{
  "num_hidden_layers": 11,
  "hidden_size": 160,
  "num_attention_heads": 4,
  "num_key_value_heads": 4,
  "head_dim": 32,
  "intermediate_size": 448,
  "vocab_size": 3412,
  "hidden_act": "swiglu",
  "norm": "rmsnorm",
  "norm_place": "pre",
  "norm_eps": 1e-05,
  "positions": "rope",
  "rope_theta": 10000.0,
  "rope_fraction": 1.0,
  "qk_norm": false,
  "attn_scale": 0.177,
  "bias": "none",
  "tie_word_embeddings": false,
  "parallel_block": false,
  "init": "uniform",
  "init_std_qkv": 0.0245,
  "init_std_o": 0.00583,
  "init_std_up": 0.0245,
  "init_std_down": 0.00312,
  "optimizer": "muon_variant",
  "learning_rate": 0.00837,
  "lr_mult_o": 3.0,
  "beta1": 0.9,
  "lr_head": 0.0061,
  "max_grad_norm": 2.0,
  "warmup_steps": 200,
  "schedule": "wsd",
  "decay_fraction": 0.578,
  "decay_shape": "pow",
  "final_lr_fraction": 0.0,
  "batch_tokens": 32768,
  "max_seq_len": 256,
  "doc_mask": true,
  "train_tokens": 182200000,
  "max_steps": 5561,
  "dataset": "wikipedia_en"
}
MLP neurons of a small language model. Each row is named by its layer, matrix (gate and up: input weights; down: output weights) and neuron, and shows model dimensions 0-159. Each number is 128 + 32 x the weight over its row's rms, rounded and kept within 0 to 255. Numbers have three digits each. A neuron's up and down rows have the sign that makes its largest values positive.
After each neuron's rows, "fires on" lists the tokens most often at its 100 highest values on Wikipedia text that the model never trained on.

L2.gate140:132179118183053156170187141195143124105172128100118158164125170135120093161125128082130172118158127134091130146155180174131143103123090098127085136152130139106116079183123120110094167120150187160075108166110163098140148157134126136124089110138155140118111091091149102128112120187199071126057157109107128186167114108133151101136203126176090114140082045131139082114085113107087125155137171128170154130107115127089118116074167085113074186135182087169118137149108159133090155090145117
L2.up140:135144115115081090171163138107136114111123125143034099076128214133123139157189148141097213114151127195145201166099135121150108116139088151082097135153142114157130110127178136183152164154136137117165172131162120084099117085147131127128120187107145117109065113083171104161099088139202114111140145100105116116160147165127120149105117124137145085151087114178139126086117129132057122229113126144076133148114067138169117136147135151179153134103145138120141141119074132124114137053156064
L2.down140:082136181102098115163124114132086127103120157109114159137095124130124104130101120131170123096133088182156131118132094155081186150181140096147112132078139139155053136141143130110139132182139146184070086185077188106171145179163078147098077105131104103098091095134105113134069190132172152128100134119146136130153094105105119138084098147138119088099116124163119108166158110073123117083090183161098117125152190124120073158156119083089150054100053140206155135195141137129087105101111158
fires on: "ll", " Silver", " All", " her", " top", " fun"

L3.gate311:111131146124064094139175163137165145101124141118145108128201151146130112083139093159131159159134148177151129130128117100130082084125112154101157144160087084088140136144071113108134157107131082212100113176184152095175157150122178120104115126105138139077163067164060082132106138116087083075149138126142127115165148117117189134122156048164099157152145062100090130149136153152083130092133105116126183105137193107161115123123160170121099067123115099153155172122149095131118043052105105
L3.up311:134088169079097103094179168143145170151148143107115182098164117114166112138128129184203173175145129163089087058080120086120141074125102118098153142181142103155159121166113126096113161136140129137141091156096127129135135149160156141117101134151109162122129117133077097118093105127076130118126177168130098127142152084118148104151218061183115201151120141116088135120097084160129172093182067089145171165166114172145098125149140100154082082124116134171182117126164157053084079130102119
L3.down311:112114092115136076122084136104104104141097155141159118120100117187067145123135108086115067131165112109070099097166129163114161143184126156080164124069154171107061135084128080187100142210095122150139170109094114116146178150151116143111107114135123146137106111117133120106142118115109156161136113084176097126157126165197090098206131154174134082141161162145157162143114153096126177059080095153167132137132144139088131126123064161156046180057137127086141083148167113113116090096114109
fires on: "a", "h", "i", "l", "al"

L2.gate4:128085174138119120168178163110126166104065125111135162164085102159180174143169117096076160155152084164145160065172052114139101120123112088158170149140115082119148142151087122135140167081128120207133163126113120092157158106159169124142105067095093096104132109048094112158099128138189110071153149108157123153105144144130124133094123175176154176109125149094069182089156139113114115172131108152075122115063128136156113156119158149085118143201138155162109197075134111144137121164152133
L2.up4:076087128111108080135160107153141187133104094075130119120092089189107178114136163142088095124107128133121156084142090111152111086105098108142151064127120116120109143086098118108100141080081124121121153157158106091073085058140138151190069053136068148115137147088177135098125175124170058083070120140154161165123136115071121126089159176132125187135134171098087161121081121148125111141098121165122096079103093188156102134155137165175122141127095148113121131085125112097104195096147184
L2.down4:173050170132100088144166145141108142116166122127108106126090102207159141069142138104062124132131117123150116074131121055166119118112076094130129086131107123133135140058136050130160149125058102214177136121156124095118126145187135142143057149119105159132182072103152129084121113125146151060132145143134127157131135179090104133151154196165137138142105153147109108137143127129062157165066126175117154090107098169179098154112128132118127131148098106105160133133127114108146216168118176
fires on: " I", " y", "I", "Y", " Y"

L4.gate190:131181128195132166145114146144114140133182159108076141169109118098151096152144147114095134154164134138130139056152142089123137110114114115140096103143205142070202101168100096138112155094126097126082113098142183106153075051142130142198120092179125069132129062089114130156079128108133115108127124141155100118123110113146122144119141143083082180147104167152183146103112139046112117079082091148120192160053099113126083082124161102177111199143149120127151159164087154150129104157109131
L4.up190:121162133152110168133106137093149113105149120153151133159099102062131124166157126147119128164124090110116116110185092148113103156141141105139176097176121147202171085124101103152120096119106130147143131116116142157170111090055120128184106104139112104065129144101152189214091122164086159156141071142152151084110113119128080117076073145131113103129177132088212114233111141151107130090125175136127136145113086129196167123144117128079110186102160096071123102168063130094117126124086176
L4.down190:117121090194121144113097100097095102155108131161172164108060089108107168158134143135101141168126156160121125107112110102121155111120141102151121147124095110102138162129151140059150146201082127130155057111107132144175164133185148129083105158163121135193106100158139162173062146148141120133087091074095159152174156142073152120158075151182166115180165175124125130136143090150129127120145128136068182105128113091169118143166122035116090079115215173154092163115091140150119077098134159
fires on: " pre", " ex", "est", " Pre", "an", "x"

L2.gate417:118144115150107135104144128167133148149147140164186165132200147096120072034127117096115098193125145159144114160115134067103148176141137117148103115097145098163198155157080127106138153137133067173128107136180102106144156139078165173139112097129080134155118129114172112180098186105079094120159088133094151184176138111067108184130083100145161053132117134142134149123103137116185174164152125107112064098119139138138095071187127116109143084129144154070167137104128133098078070101149130
L2.up417:098087117111104121090193074052130157123131154115153186156144140095124116097105104084089073093119125153132108155097081054138137088060097110097137151124116105154143122119128093060153155159140098109137115124114091122136130117085118141136153132147054115182161119120131133192100145178091131102181162105145157196123096097109095130120095092134090158115105163109065154195112071147138125122117100108066180055095122115181102088191085104097139134110118164088141149087153168118088096122125112
L2.down417:112174117115109160127059110137055146113116132113177132135104147126087114118143081102117139054178107155158149124101138154156124125104090127085086141115151129134093129102170150160134123157093108128192171178120115116124091150129138153159149121159150088147174127094063158115087110084128195113173131101149161088057091146144122135141189149132124203146096172061172130092082139112113171116086135176101074124107114193125112170096134178153079147147042141147123065147168153100102160121096141
fires on: "h", "ic", "u", "av", "ateg", "l"

L2.gate402:110196103176144146091098104164128117108105102120143149155152099140132082120109105148148112130102135121117164124109103119125139176086074103142124129163181051172130198187138172120155163171152170166117088184135114097158090178132100186164119120071148155130132119098090100125148113182065135112166138164165211145175151079115120101148111039098160106131142076102150206115099102151055152165133095126151103122179132120129121138137112171125121140162140081171092110153124104139109106160144074
L2.up402:114080091188123089095157178103188115141151097090159113110162138162158154215124126107130117042141117130098088144104180053097113164141134148081100114083129116144095145150081074134065090126138104173147105166102186126136147075119170116140143178153094123069069088130158186138112114116179172168121112113141137141155074171139161183121140068158118125106106169101105084128098101170136128097153096151151097177155135136153120145103137111144132108137076128110143141157124139082083053151120146
L2.down402:084139166157142115084105216115150097159145106108160132134123100156153153160115046111123104158072101114067169103089167148075146112153090098119106155160148133124140130128141128152132124072156144140110120152116161125160105090139167112144096117110103151087098090101137108126079107183094186116155131108141051100138141128113138109110054111130147209144088164085093138098135075161144116095157057148166098110140135115116164150078117068117101078117137095143158120125167213053157109074090120
fires on: "h", "ar", "i", "er", "r"

L3.gate301:081140135132139152112111117066160163119115160117146164131098125133066153115174140100123109098117085079139189136153144133141110203127135105089165131090109167148131090096126156128133156125129088100189191122140087158095154111137154090083147100154149130139095125154176109128058107166063139160116100143091107104078135174107141146182086155052140090120129143099068099168159149143118145103168176108070122099089127096195143180155142133076113154120161165132081082117024175133149117125110157
L3.up301:102165191039169115104148111058129158147139106085135168118128187126175135120114070144144104125124146101123140114105103134146140119089048119124178082148092202109129083095128124111099138115146101122148143151094186152172125087108139094153118154148121098176144133081137164087177145149124061133137156108135110133093085136144111165125143139146160067123096122161121072040090182174213087144117102140123109161170137072110093108139153102134141074180076144149155144118121182112121151150096124
L3.down301:162158100128107107181095198132110116105157180200135134165172115111154108108084112118126135096142124115076129130137086067153092150133211081119094214106156091112139165126166073170138155094092160126169203163176115085154114142098132139149160178158123195137088116136101136136165131098163156188102122127150154140202145114165104125100109135116128158142145144136126168177103073103158098168105148114134156093128199127081169114045102180180138105125142106159146135121129122148148101138141131
fires on: "ag", "vent", "an", "row", "ien", "on"

L2.gate228:136144133084125119144198066113099158154181113129095171117099121144137101146141110113156107155136119133134134141155190124168142106090114139101126148127112169101118093167094170113122126110109177145079125120061126145172056116152152147135132195166090124162160162150140099142116131150205069099155112152115131149171115080098140086116149096080121188087199120132102103142129113054170091161163160090055110118116140093116116119138105115134100177189137112103120177077245103128104130108122087
L2.up228:139092097157086074164144118079088143203075095148097122126120120049086104109110120149115098172153118132059110087138106162090134122083127136140150091113101055112145114152141134168134098089117172155109155133095102140118129170153156163149130171139155213142104141072143115149109061117126113110062103129159130073135130132143151094116138186098084216159140181181150121121142102137096121120115169155155118069160107130119102142102084088153154124126158099166079138119211160099155112151110080
L2.down228:119149130063189139132133093127093096142130181106204131118161128147173114143130091171128141100109131103112089141078139160144118177128157147161141122126155127155194130104130164146115071145083141114090089146125153127136108177172092123049131060080138175170211099188152101132148108152145164115127090158134095116109114083190181056126119058099076119161083124140076108159088156176103058101135106110149164088103116114160141131158115169154098143148128107116083160126129125122117127058119123
fires on: "d", "at", "=", "==", "in", "od"

L4.gate162:144154140198139142141106142141132179128052137110093124121097149123110151107125081131061178169133096168123194079106156114121154165103081115115160103163094100149161083092122128099145128116183135144118154115130154133197147120135198127107186090107111102095153063143168167118139130084077136097097101154115146146207139202082105132131130094142111189099144140124156110130086128139084136165106105110093081149141146137099146114192176148179125175176203124121086122117093089120182091168157122
L4.up162:166173101161124121198151139140147212066140136097094189157139119071086148152136118156134094140123153139136120093195110180107190118101076126127132169098103089119167100097085145110116138151170128113140179109132149121142107124103168096112149113104091108093100108097182120107129122181105121093150108201188151119187128143128132127115145130150108193147161181115225076145116108109123116129112086163060097193121121180092123127150109151136125081136104150146042091095115107116093108161135129
L4.down162:143116170102126083099129139173107101134134188115130122147117133174157091149147129186097172122150138150173180103095167128092119123124152133146101104173102217133135162164116154146138116134099152119124132065124169150221145142137129083110073111132124208159108108127069140150100090059157189109172134128139102160091148114124122091127098083123119102178148208177164106126052126115159113130104144103065125134122088105129114163132131094093141138114087208090125083181154140119162165166084154
fires on: "ur", "eat", "ig", "an", "0", "ict"

L4.gate172:164134109107113126123125133155210141105130118116123118103091087048129162143109151108111165086143126218087113093105116119139155130141099126147084124171243157134113172106134117060132149156122157165158107115141143168085120114076126075147146124134179094112131121102099088128161104092127148102111137149188117126175166154094093108171149104161126121130140125122059105110119092099150117140129107159138165121149089076116248122188131163143169163099103137090103082149134122067160100173083117
L4.up172:147122115082083122125083131097170129130141147120107121098079125068077132154146126141122111109130162146095107140139103157149148092098053087127141164160189180142112162069171117065131137132161130177144145063163160180101145145038141098143174129115141111115151112104125050122132141128094151115162118159181080118174136153082121145145117099209121106105166127162122130128098134114106116128123139141156160060110091083094182114194113140176160167132096135056150052106106080124115123116067114
L4.down172:081102099114185139129124153123157192101102130094182169131103096136151178127162134084150125165117174090176157171114161116142118143052118123081090153085120051151152130155151092139147134121058100125116108134064128151132086121149106148089088159083142125179116072112143155100099135119092105120187158130107100130198123151141079186089055144129135081126107082191120118158133151118097080148080103166147077187152174192114138115141075128106137116113097140136089113145139102159095155086116099
fires on: "or", "ier", "ur", " ear", "our"

L2.gate334:151104161167150131169123148077189181117120100083062129096158125141117104052110140101123125080105085116069140154121157089191124111085084171141154123125144149114143161184109132101100187114132133105130139159144081143132089164151121174093127146091078114070114143082148123102123118175152151155149152044132111138161110133120096152159150168094078089131107057088115051102139123146111151125127138149111116144088119174206146145091113174120193126152098129118074148130126177111138123099048090
L2.up334:128111130134140161127067163072195129109174131102099089132127179149095067144103126131112086117116136111060113163115160116168148097163166106100120116179157163126150112134109140072093162140071145107188179195055113157109152083151176058108149141137144117141149115125148094106120104147140155175146140015130120153107148140154079094161102174091122070089138137131100131105149155166132121153066075149108139150118066118151155128092095138117211130124085131123068129105097145143107123121124089
L2.down334:087101122130178125139098129160166097139190135156161130082049127137085127108133073164156155183163185099155096094136175194114105118146126107142160145125097146133136122137098099208202090148096150235140146116094113118106108108121163092103126166128147116161146161131161118210164060176121121117102149156088155130104123166141156110148084110174110138159128155146164155156092105091071130113087125079110160127211120092131089093159116135143143160128135116128132155120142093184096167112173141
fires on: "on", ".", "an", "9", "ry", "own"

L2.gate336:105176073101100157132157123169192105110164107152113171099099142113145120161086135104153158180155082127130099116136155103137127123177078087132165150150116139129133156169113122119131114130111191161111146116107133149161110059185140168125156111128071155132175096090065137133090132164149099108105155134137121127168065137150107059128143171155051145123119085140146106125191080029118008098147103135128160174112104113115152111136110112077122176101138118130098194117132137116120152091158177
L2.up336:125170148107054129088135148105136128140130123142129120114082175083170075139122107137112148171097116120174082109115171102130182175109094116138114182105115126150217139086138083069128129152114153119086107109171151113158114116147126135145098126102120141108136153117101055147064105076177107123056131079111096129146153188099125109095081125099096154116120123110144122163196137088098071130138137089125091095118082137142098103131167132188156120157171174135092155072083154087183143075154211
L2.down336:139156107134101181112120088126105060139110155097095130076114123103142115175115105118168169129146118132147159139110119129085086145149075129098079131129066129128141235095137125072133081151128111077080112157166109176102136152116136147122137182076139146090186119108144161163168121085139086115172168081154102148134099135163114084116047212114117182105111145110099137166134080083156126136150101164139118134049109140134129052131143117098127187135141128111125157133121102102120170065194152
fires on: "==", " my", " her"

L4.gate418:147126115143169144159119158129149164062123084190212180143159152169150115153165106154134157134163115156162163074163169174114133093130120119123129133138111114112144115126120120085151162142151114176073132167176128119157125187112166112122122098137156125139165128131116102071101112078161138066146125154154119120135142128106074159082159144146123071185081148151079039047189166124106153115178169141053142122126098189100149153123149092091141150129147178109119114093180136104110146087086079
L4.up418:091128166121149103156066171110145171116148114160203120122156171143159107146148123163158113144091116119145130049134147159116130122117144183163126123146074130138100124120132142116147136166085111113079198130150095140111178179088171056084113168179117150177164118137176096122101094100153129121224133108164110130120187101080112192154146112151117066140177087145057121099178102095085140115164146102108103113166132153159136119126179125107187096140148126162161061158160123091120094129155152
L4.down418:101087156113129129161146093105123105152156100132132130133121110190153121090086131128138111100139094090160132125110156112123157089123143143089190150178071122151144142207093094159136157106158140125156136162078082157135151109123074112109072131099147167069079124142182138178229145132128090162108136154144110080100113155130119063157099070135151139065165205134134168198142125178180152129086118149151128093128171127140146096139112155181145202117066106139119087146142087105117118158110178
fires on: "op", "or", "man", "our", "m"

L2.gate36:133110115115132114076104174139128184149127112133099106158145156091128115145106100079134155182122159158149115112141128151113133095097129182120099121100187142100108115204163147114140207159125097111154108124096156104161079043126122068143178183128142122132163123161158136116114134141175045064149105174121174128206141119094075070134098120103156191159160120127157171147105144122142138111162165046177145159121159132143121106134085113168111126091054128135069138084168095114102124090128107
L2.up36:128105084140109098113143146191152129116141087148082124151123138099093133156139138132070149108169125185143104088107176127132142088127124157135085176148140131119122133205112162088111189151065173102147112105134109097153108106151095126130165198131151140143144147108142105123129112145118093087192159191141174156252126062159081149123147162125089200127137128131121149101093152109112123089163142092136169202112159110164161075125149091129082124105098123201159115140162102112116094112085074
L2.down36:107129152115115138162090151080142146138132134123153142097127145144142109161090124119158095175124100029113087111132101156107084140115136089112130109119081085121082114056170136178144063111165115134129156160176120168107148162143172127166131081133129128115150104103100137119131086108127193157105152072149066147041170168178146136183146092136185086137066100128143104242138156103139139127096125125130106079144067128129096195167141181128117138168147116120130124136061135182106132120134138
fires on: " as", "0", "i", " in", "6", "im"

L2.gate367:107148168145126087187164038132128142139149113155080115099099118192179107116098148116112122066077152105117149145113169137119104163069147133124173096148157160151137138076110166070147140101159117112082148174143125166110136093117131125137111170180033197119126152162119130157162128126059090122126186082080143170112090128109130088151119118125097189113157109165102161163160078159126127120138126150172142116089189152127174091149122154052100174125141103096126129169120173096146170160096125
L2.up367:148128138189159071156164169103131162149111140184091113089097120118161075161114172047176156113146146086087129153191118125164127140075212155165114159126130097117169105126085151098108162065128164079101105160091095118129089127087151113127104090143079128135135153112156122125108097098100128125092117093130108153085149086145146063163115112138092181115121164150110155114072119084144144119175128177101179173160176176130116083108093166087097084079072157131139140136112167142074159149090125
L2.down367:122175068150143173157155127133168168102145122125188068115114119102163136151143126119124123131141061101124104073159114157140141095152142121159131142104146090067146130097148076168068134119086113086152130157151176139100144109128096107104146104149131160103141176088081148139106103142099136108135068111147133081063114138152079112122118080193099157092085142055171143070105065120159101127100109130100067079170169119127151077177078186177092079150176084102113130101071087128123118151118158
fires on: ":"

L3.gate364:180142131136161046070097109128124116142119086159156184180145097129116146104077118138159179094120068169109095122086167127132139113120104148155147073124119131157158138152090121113140153145125086199091148138208095160152160168187136154076133143093121146117128093154147187112099108122106080098121106165127101153175109081183103096153100161123146134081181145101078181101181133137147117145101135159094149108135174168126167173126117093132132116150187169188101069075141189143160140137170146
L3.up364:130154075105144101058129152083161118140204144133126101097143152147094127174106112110108186147134127110126146155092126146151145120096128113145095141147107111055123175103179092086152138175111187157111138096142051144096173189099096140122124189097164093132161109146079140049081190144148127109192143090108133165171099130124098152180144135131123185151120107116116112129118105114115147109140191147175135095061134116110172121106057145143199162126121082130182072098116152124122158173130150
L3.down364:155148163081172126136132152144103157154101168147119108133111106119132142192154120186073079127161101103124120096142139168174145100228143109165151070181140141226136131128129117116057131129106168149096129144094137113133123119152064085158157117148126123110074136146140128188139130119130093121089172096151079177104151062125165082156146109115112090079115113092166127104100091154146117148106110087115113161135173189197129065122101150086114107083096068113120113145101130126134133042114163
fires on: "our", "oot", "ent", "or", "und", "ur"

L3.gate350:221124185124180135132112149140121161154123189098151130109157101123173099116117117132081116111140148083140139109108165155125125096113097121121054081113104152144163111116075133124187211120168127126179107195150133172107161144150146119175120103124117172095187161110122150147105108168102121153100180131164132136081144081188139098147168148060111159146116112139101131152161096174071115163123113136092094184117175092088159125111127162165149158165099093114097175104189110184095161063105131
L3.up350:101133133156140134123114137111118106177063113141120139122091184137117143153135165117149122113175111081119154052189119114078189120109172136114064081066151117132147119124092142153099095111129113129167165169151166166117063131099129130138109167133122141098095082132173167111171025161098168143085061109161098155115128142158142120139126117117139110091159131148114255138069133174163120139171137141089162136172149149115095082160101080096125124126148057108168130167083144140135137114138119
L3.down350:121149079173130148145174130126168142103172068147151098128098107163165090121149089107155179206085162088138143120118182164112112113129143145125134156188100110116070143140115128110105126126136136074083083135101125074110140124104178140143119083114125065112095158052090155201101203095137105057109112168084124116139147137132093164104151137156104130154099122135144065116188064119143105113179168068149084164158165180166134088101129136172173131159141123112157155105138151096125121104078160
fires on: "ig", "h", ":", " (", "ch"

L3.gate225:063121099136133116191173112151086135162138163105163091134124096177137120107099105106169060123149150087111136128121109141094128116110136172106087109132162207047149110121096104153109096129128130075139167156188045109130147073154102056089070135139128140096121162137136088175170111134163118139098084131095147102078142123089135091148142152121090152096105168131122081073115060102130136143118220125170137136095185106119189153147113142161178101149122100102110116128061130136157153093148123
L3.up225:121174084091123094197148136129107107146165058117211067085081125117115091176151119115136131119152102060087134118079175134097107126128187140119176145096145088144160126097152132141192155105140118114176100146097149153138125117169109115145061122106197113129130115090196147131163140106153145066063166196154167148086122092147138155171125169094129130113107102202098098110183122119081144122110133152119113126114104140082133169157142100112152094177116072088090109162143115114165099090112151
L3.down225:094084112151082130049124162109160120145093153099101143133115110114132147097167059119164131126086175171117105164166140094111149155096087158142098141129103132098090134146088176060089068105095109123139186124117196092144136153065191146157134080169168157142158138141142151069140181080171084150145106126160068120156154116178139164128124144087203094180154152119170122151154188109088118121150125080089167144129161113136161133054101121120122154078112191138133104155123112123167126148127134
fires on: "es", "ater", "wards", "in", "side", "ing"

L2.gate324:143127112158153141126120146098116191099105110149120148097109203081095045097114127143133105091178083102150173142189183103170169160097155131130114107097060113082128094176154163149125127127200125137130160113157162118117101118141181113148110135155069128110103154123140165139171098142190126059103064124141111157175138113163169107176132133098134125164159106057090097127174201075137141134102119126099106135155111143132154106114134164122180095153149124105149171106156180196113120208127129
L2.up324:121137104097195142111088162136088116080112121167096207140128156130121038097126174146148093108157107126162182147172174151158207194111096128136104082045104122103132135178086138137150123163175145118128148121109139111111095078107172098136127152145114101106147153148103148175181147142165176098064087153096120081155150108160180164174092101083091119164115115123135164113127161074148110084158133126120197166123095137131114121127154152146125173128128124080103144083145145201139138152181134
L2.down324:090099105126101119139122120119111127202120114139139178148152061132127120183106107090140155149064173125148164085092140183085164141136161109138114089108148154123132167054146057148182090082088127161165122115126142179151112168093066121088121143099133142163193140174153089090135121104136187133091136181118162089094138159106162135161107065089058100108064149171203179145080097132120160130138126148147150146074151146160105144154110112139077179117132112145093115119117115161133114131186130
fires on: "om", "ak", "el", "on", "ell", "ight"

L4.gate9:119104104118155133123084143117117187166178138166169100144088130131160130139147095078231115126191165139036183097120112140120124100122124154106150127132164139161089099102077190108133074115132153114123178145123138137113141134115103096130142094160153166109110163138125173094131115070135133180128100112120111124200107152119119099116116167107094142119121159223146153122161136084161096161113125116133111152122132116147135169058129097084136114164063180122045112165147182091157165161053135
L4.up9:073122075112155117137135170158082114179136100186190094123081166123201083143173102110181073131138145123079134159100118121173046162123142138153140163108183090114097097078108097139141125084104139113150191102156126085147136083120120129105097078156119126094081174117118155146134138097134055176098089176123165077158143119074147148146119155145099155132147146171138098123112169084141078162140145109112124113133138146095093161115142093150139130187089117115031114155096180109090154116101149
L4.down9:121058142122171127085099116150117142084138178104131118087131143108161180057168152084173127142107186102147187149104113143102126141103097129147127130071119141115126129163174126148079103133117088068092101200132180147090196159097125160157146160150103151130164122098078160107210109120121124109158073146127073163082079102135125093132167143134112089118160174111162137158177137101087099086169093172103156125110183121152129112122084161125158196120194122151094120162140153113145122086166175
fires on: " by", "ing", "wards", " With", " to"

L2.gate227:151091083114110109105136143128143099115054108108149144082114064150112114110113140132169106105128167151065093142127174183207086061112128131107163110126147044214110131121109122082086125095149117153111124174089136113122079105095115123147134153091139188116132132143209134150179184108108112120145122142156165123135130172139090150077082165186109134117139160139145152124113095126068137136116147102131094084142140120122128152203142053116183116144155157173059114095174069145114114152105121
L2.up227:099120148134112119136125146095115133111142111165124148115160131131133149139099125131193131175169099106127168168079182128128090102097089150135139093177102192084101141117136069149121088127118105054217121134104140118141151153118126076114116114077149133157112170125121117172114160138130134107131051122084109118111110108131118116025139144082085131156125152153139138135184132060121149087097169171075151119136130136063124177150098118154080152103156212128139156051089168143085172129047126
L2.down227:158175095131120142126123130121119117150157140137113131170067162064125133088123127169068155113138100084123071106134095106098174143136134142146093139086063068135167173152071169137098135153127127189060140052146051107107154131154172150111181142162105096100126110112145103126104078132096138112061155081155135156107133128137112118176081172142100128101123045120100109104091116124128098093195107105135091141147068093117106074084105154089141134131097100100166122190147106097109090118191151
fires on: "al", "ad", "a", "af", "el", "op"

L4.gate375:052151109093098115153128121052177133114146148140133122153104152134070137137152095204118138077086143110156111099240100094186082130129160168176189138151116117168147141100102132137151081168131182125130134146123169094124162134107113138129136105068101094127135080108154128113151150122142147084134100100127077131097131136120099145069144182164085151078129113056077086125142157162072145121097107145165129158102176120136105091162100128073191105129134134094147132100126134062119169157073158
L4.up375:114139084095120136173146105108139134090161137111098069147098158120062147089084144152110139065116121122189165128182090151178097116125152140166201107118085093081137159120054114083143136137120096145154100087156140092072129124132129131104079125065123095167136064100144103111165137119164149131109137088152057122110113173157109165107123163126158197079141129051102118143149136130106116137112125164178108146110137151151065135132101122094159101156147058113154138086105190106145200144064153
L4.down375:108100139132080150159115122192109079167139100064132100081137107141188078108156149162084212097109172088139186138141102052169171105156089169112146130186104157134185151091125104150130130126071152102110131137129132135079097178180150175165107137158094115118230114102076138150172139132182132114089110096118125173160152099117121120138138193110155161086129117132148137149134074122099172140086161133116120143111148170208071107129106121142140140154103086084124144157108131139138174127117124
fires on: " I", " we", " We", "I", "'t"

L2.gate57:140111116150106065090118177129094096127122150211129133103136099088104158091120123225194083149127083140110114136091159144102150122111153136108106120079133095138149136132093080145162068180076143068144142106147197166073096108121146100079157163127156122158170166152164134108188107126094157120103132103129113093108120079177166168108104112138169150133132069151157148153119128163082114111088115140153106082102090146083175126156115093127120172074075136094158132115177169107116092175077172
L2.up57:154081086190111072191098144100135107085160112150089122098111121144130098106127176120131139153138064098116151100144213090103094134095162102115097118087120157097063137148099132095111103197084120080135208161140155152149080102153118099110087139154089162128111149160106160137152099092096160167051102143167143115119181142158107133123111134087086137147121131141132059123185114113069109101092111085160103151160095089160126162103120091118186130084110130146147150088188191144106153146085130
L2.down57:092162128110107142144173103159140143167074181129180102162105177147089125160104089123105106104127094154120143138146050124143178117143120163180109113128162164131196139134141139142089120139152124100150080129130157093138179142138074118138172140175129135146141116147136093149083164093163087064149149136097163165122147169119138152139165157146104105103164157134121106075057156135165124107201134177121172125114075114150151100173120122143077141113165115074039188216127110159118103067176088
fires on: "en", "at", "h", "er", "ach", "ed"

L3.gate56:105161096115147178130124064123107119129145089107135120137122103136147104129128123079162114134118142114049143104102178188142078035099096120156096152117160161084157112144177162108132111138066105113111172124121117125119138146177122072128111168178149135087141128137095074108096121155133075150109174112134114197140166007130097104144165137082165169133110168136098142130088105161127078138095166073181146176125153100049090138134130103141144106128107099160117086142208144156127144142127101
L3.up56:087140123145071166104148111094105133155174148122150149123060136158100085100095133170184100152120165104149154120107099115085109093100086145113103098122179182173157112164153112114115120163136147107077142128142111134106142122171117057135133137161121154143130136145124102058153120114089075105160177123099098154123139052161191065114145088093108158165118165153076087125075173095156100128106147083119142161157173150084092191154145150102073074142101116193093097135171144155130112043109102
L3.down56:145179133058110160121167077141141115114132142184133088130142140081171142151152125144137068138100160083153130148116112157148194098158166113076179111139119105151167185050099143152099109163156095030128118158121113136095189150092163140154144139111124100103145115129159150116120105145122117107132104063147097143113130176145135139122140137112148140178129119168122077142074131141196071173100060174138123129183212121119151102155130136136133077178125199106116151190102158075161141132122101
fires on: " in", " the", "C", " that", "uc", " as"

L2.gate285:209205116106109139088171162118135067147100182160156178182170089110137151114124173180151102122110142121169109070115149111068147183144172153103103154094161129119094185093155118138127108214100150094146160181132172162053090094095123156107181132109092146068167151108147132133142157159144152150120079146109145081106121133154132129106096127052145069132135115119161129148112114122167121187089109119150096091146156160115137115163142089114103160142150114049153134119145161137144154149128166
L2.up285:118096128110131105149115156151144080136035137135148169126224123148138143114114133084123079143119095167146120132080139127149152131144137077109118153138168118149124185138149121125177160175118129133163087219075135139123137175124127151135122112064141097178155093120157082119115120104139115148197139187147058115123108134148184140149129142106168084153107106107168162147176091119144110096162108080125086116051115186085127145110115093121122142144127211199061125159118148122170123141110062
L2.down285:110168140135125090212113160182097131152171183119126069121104109110065156133120118100132132074142114202094144157146103142136138057104142130172126123176119114088179114163104130129107132096102142150115112052094149098178199170133118094165080139154154152166103136178038132083092066148140153086157163130169178127087077123104051150173141129139150131131102137114158086119124144153091149111092153140085162189114104162140125118067132109124110105139101108137115101123124077164086091131121128
fires on: "ter", "en", "h", "y", "on"

L2.gate186:155164096121128189142116100103157118150108068137116096177126127124142074115111109156167121114099116146162144164103229135141183116167104170163149161116107077144182104072115130029110119108167132118173132188133127114189120181080112138172150113116107132116161078105170100160163112149126169137115064181109189072177106103138150096083096107128123120080088138155157131152113126114108059104095177138136112134117112151102080179159129133153146188117181159114117092122153086161115135173117136
L2.up186:137106143100113193082153151144082123152104089168121126125154153119164181100127122163107040148125117009139150167127147139074140143136118199108128088106133105137113145115121100155125162157105137103152110075090099117080075184133152143132086107101148119130104116168164077169128137139152154038132115078144158078130138118144210112103140091110125110135132116088061118136107149106070143133163090073136090127150126145104107133111090232165187105123153133159136142139176119138157122114118099
L2.down186:122136091092074113063118091143082156102156134139087135101153172099075115143103135150127118097070114153097100090141131123126102155085097156123155181113137104193153118060154107127185136149117168124106151125073084112112159153167180132117091086105145127128190132123123072192107154067196122187072060089147132109147115124087101104119134118106163138124082126105153108084174079172137157157126112105173148093068142151196093139078138109164131120094183145146149150154102088132153066121143154
fires on: "ist", "ad", "ists", "el", "an", "all"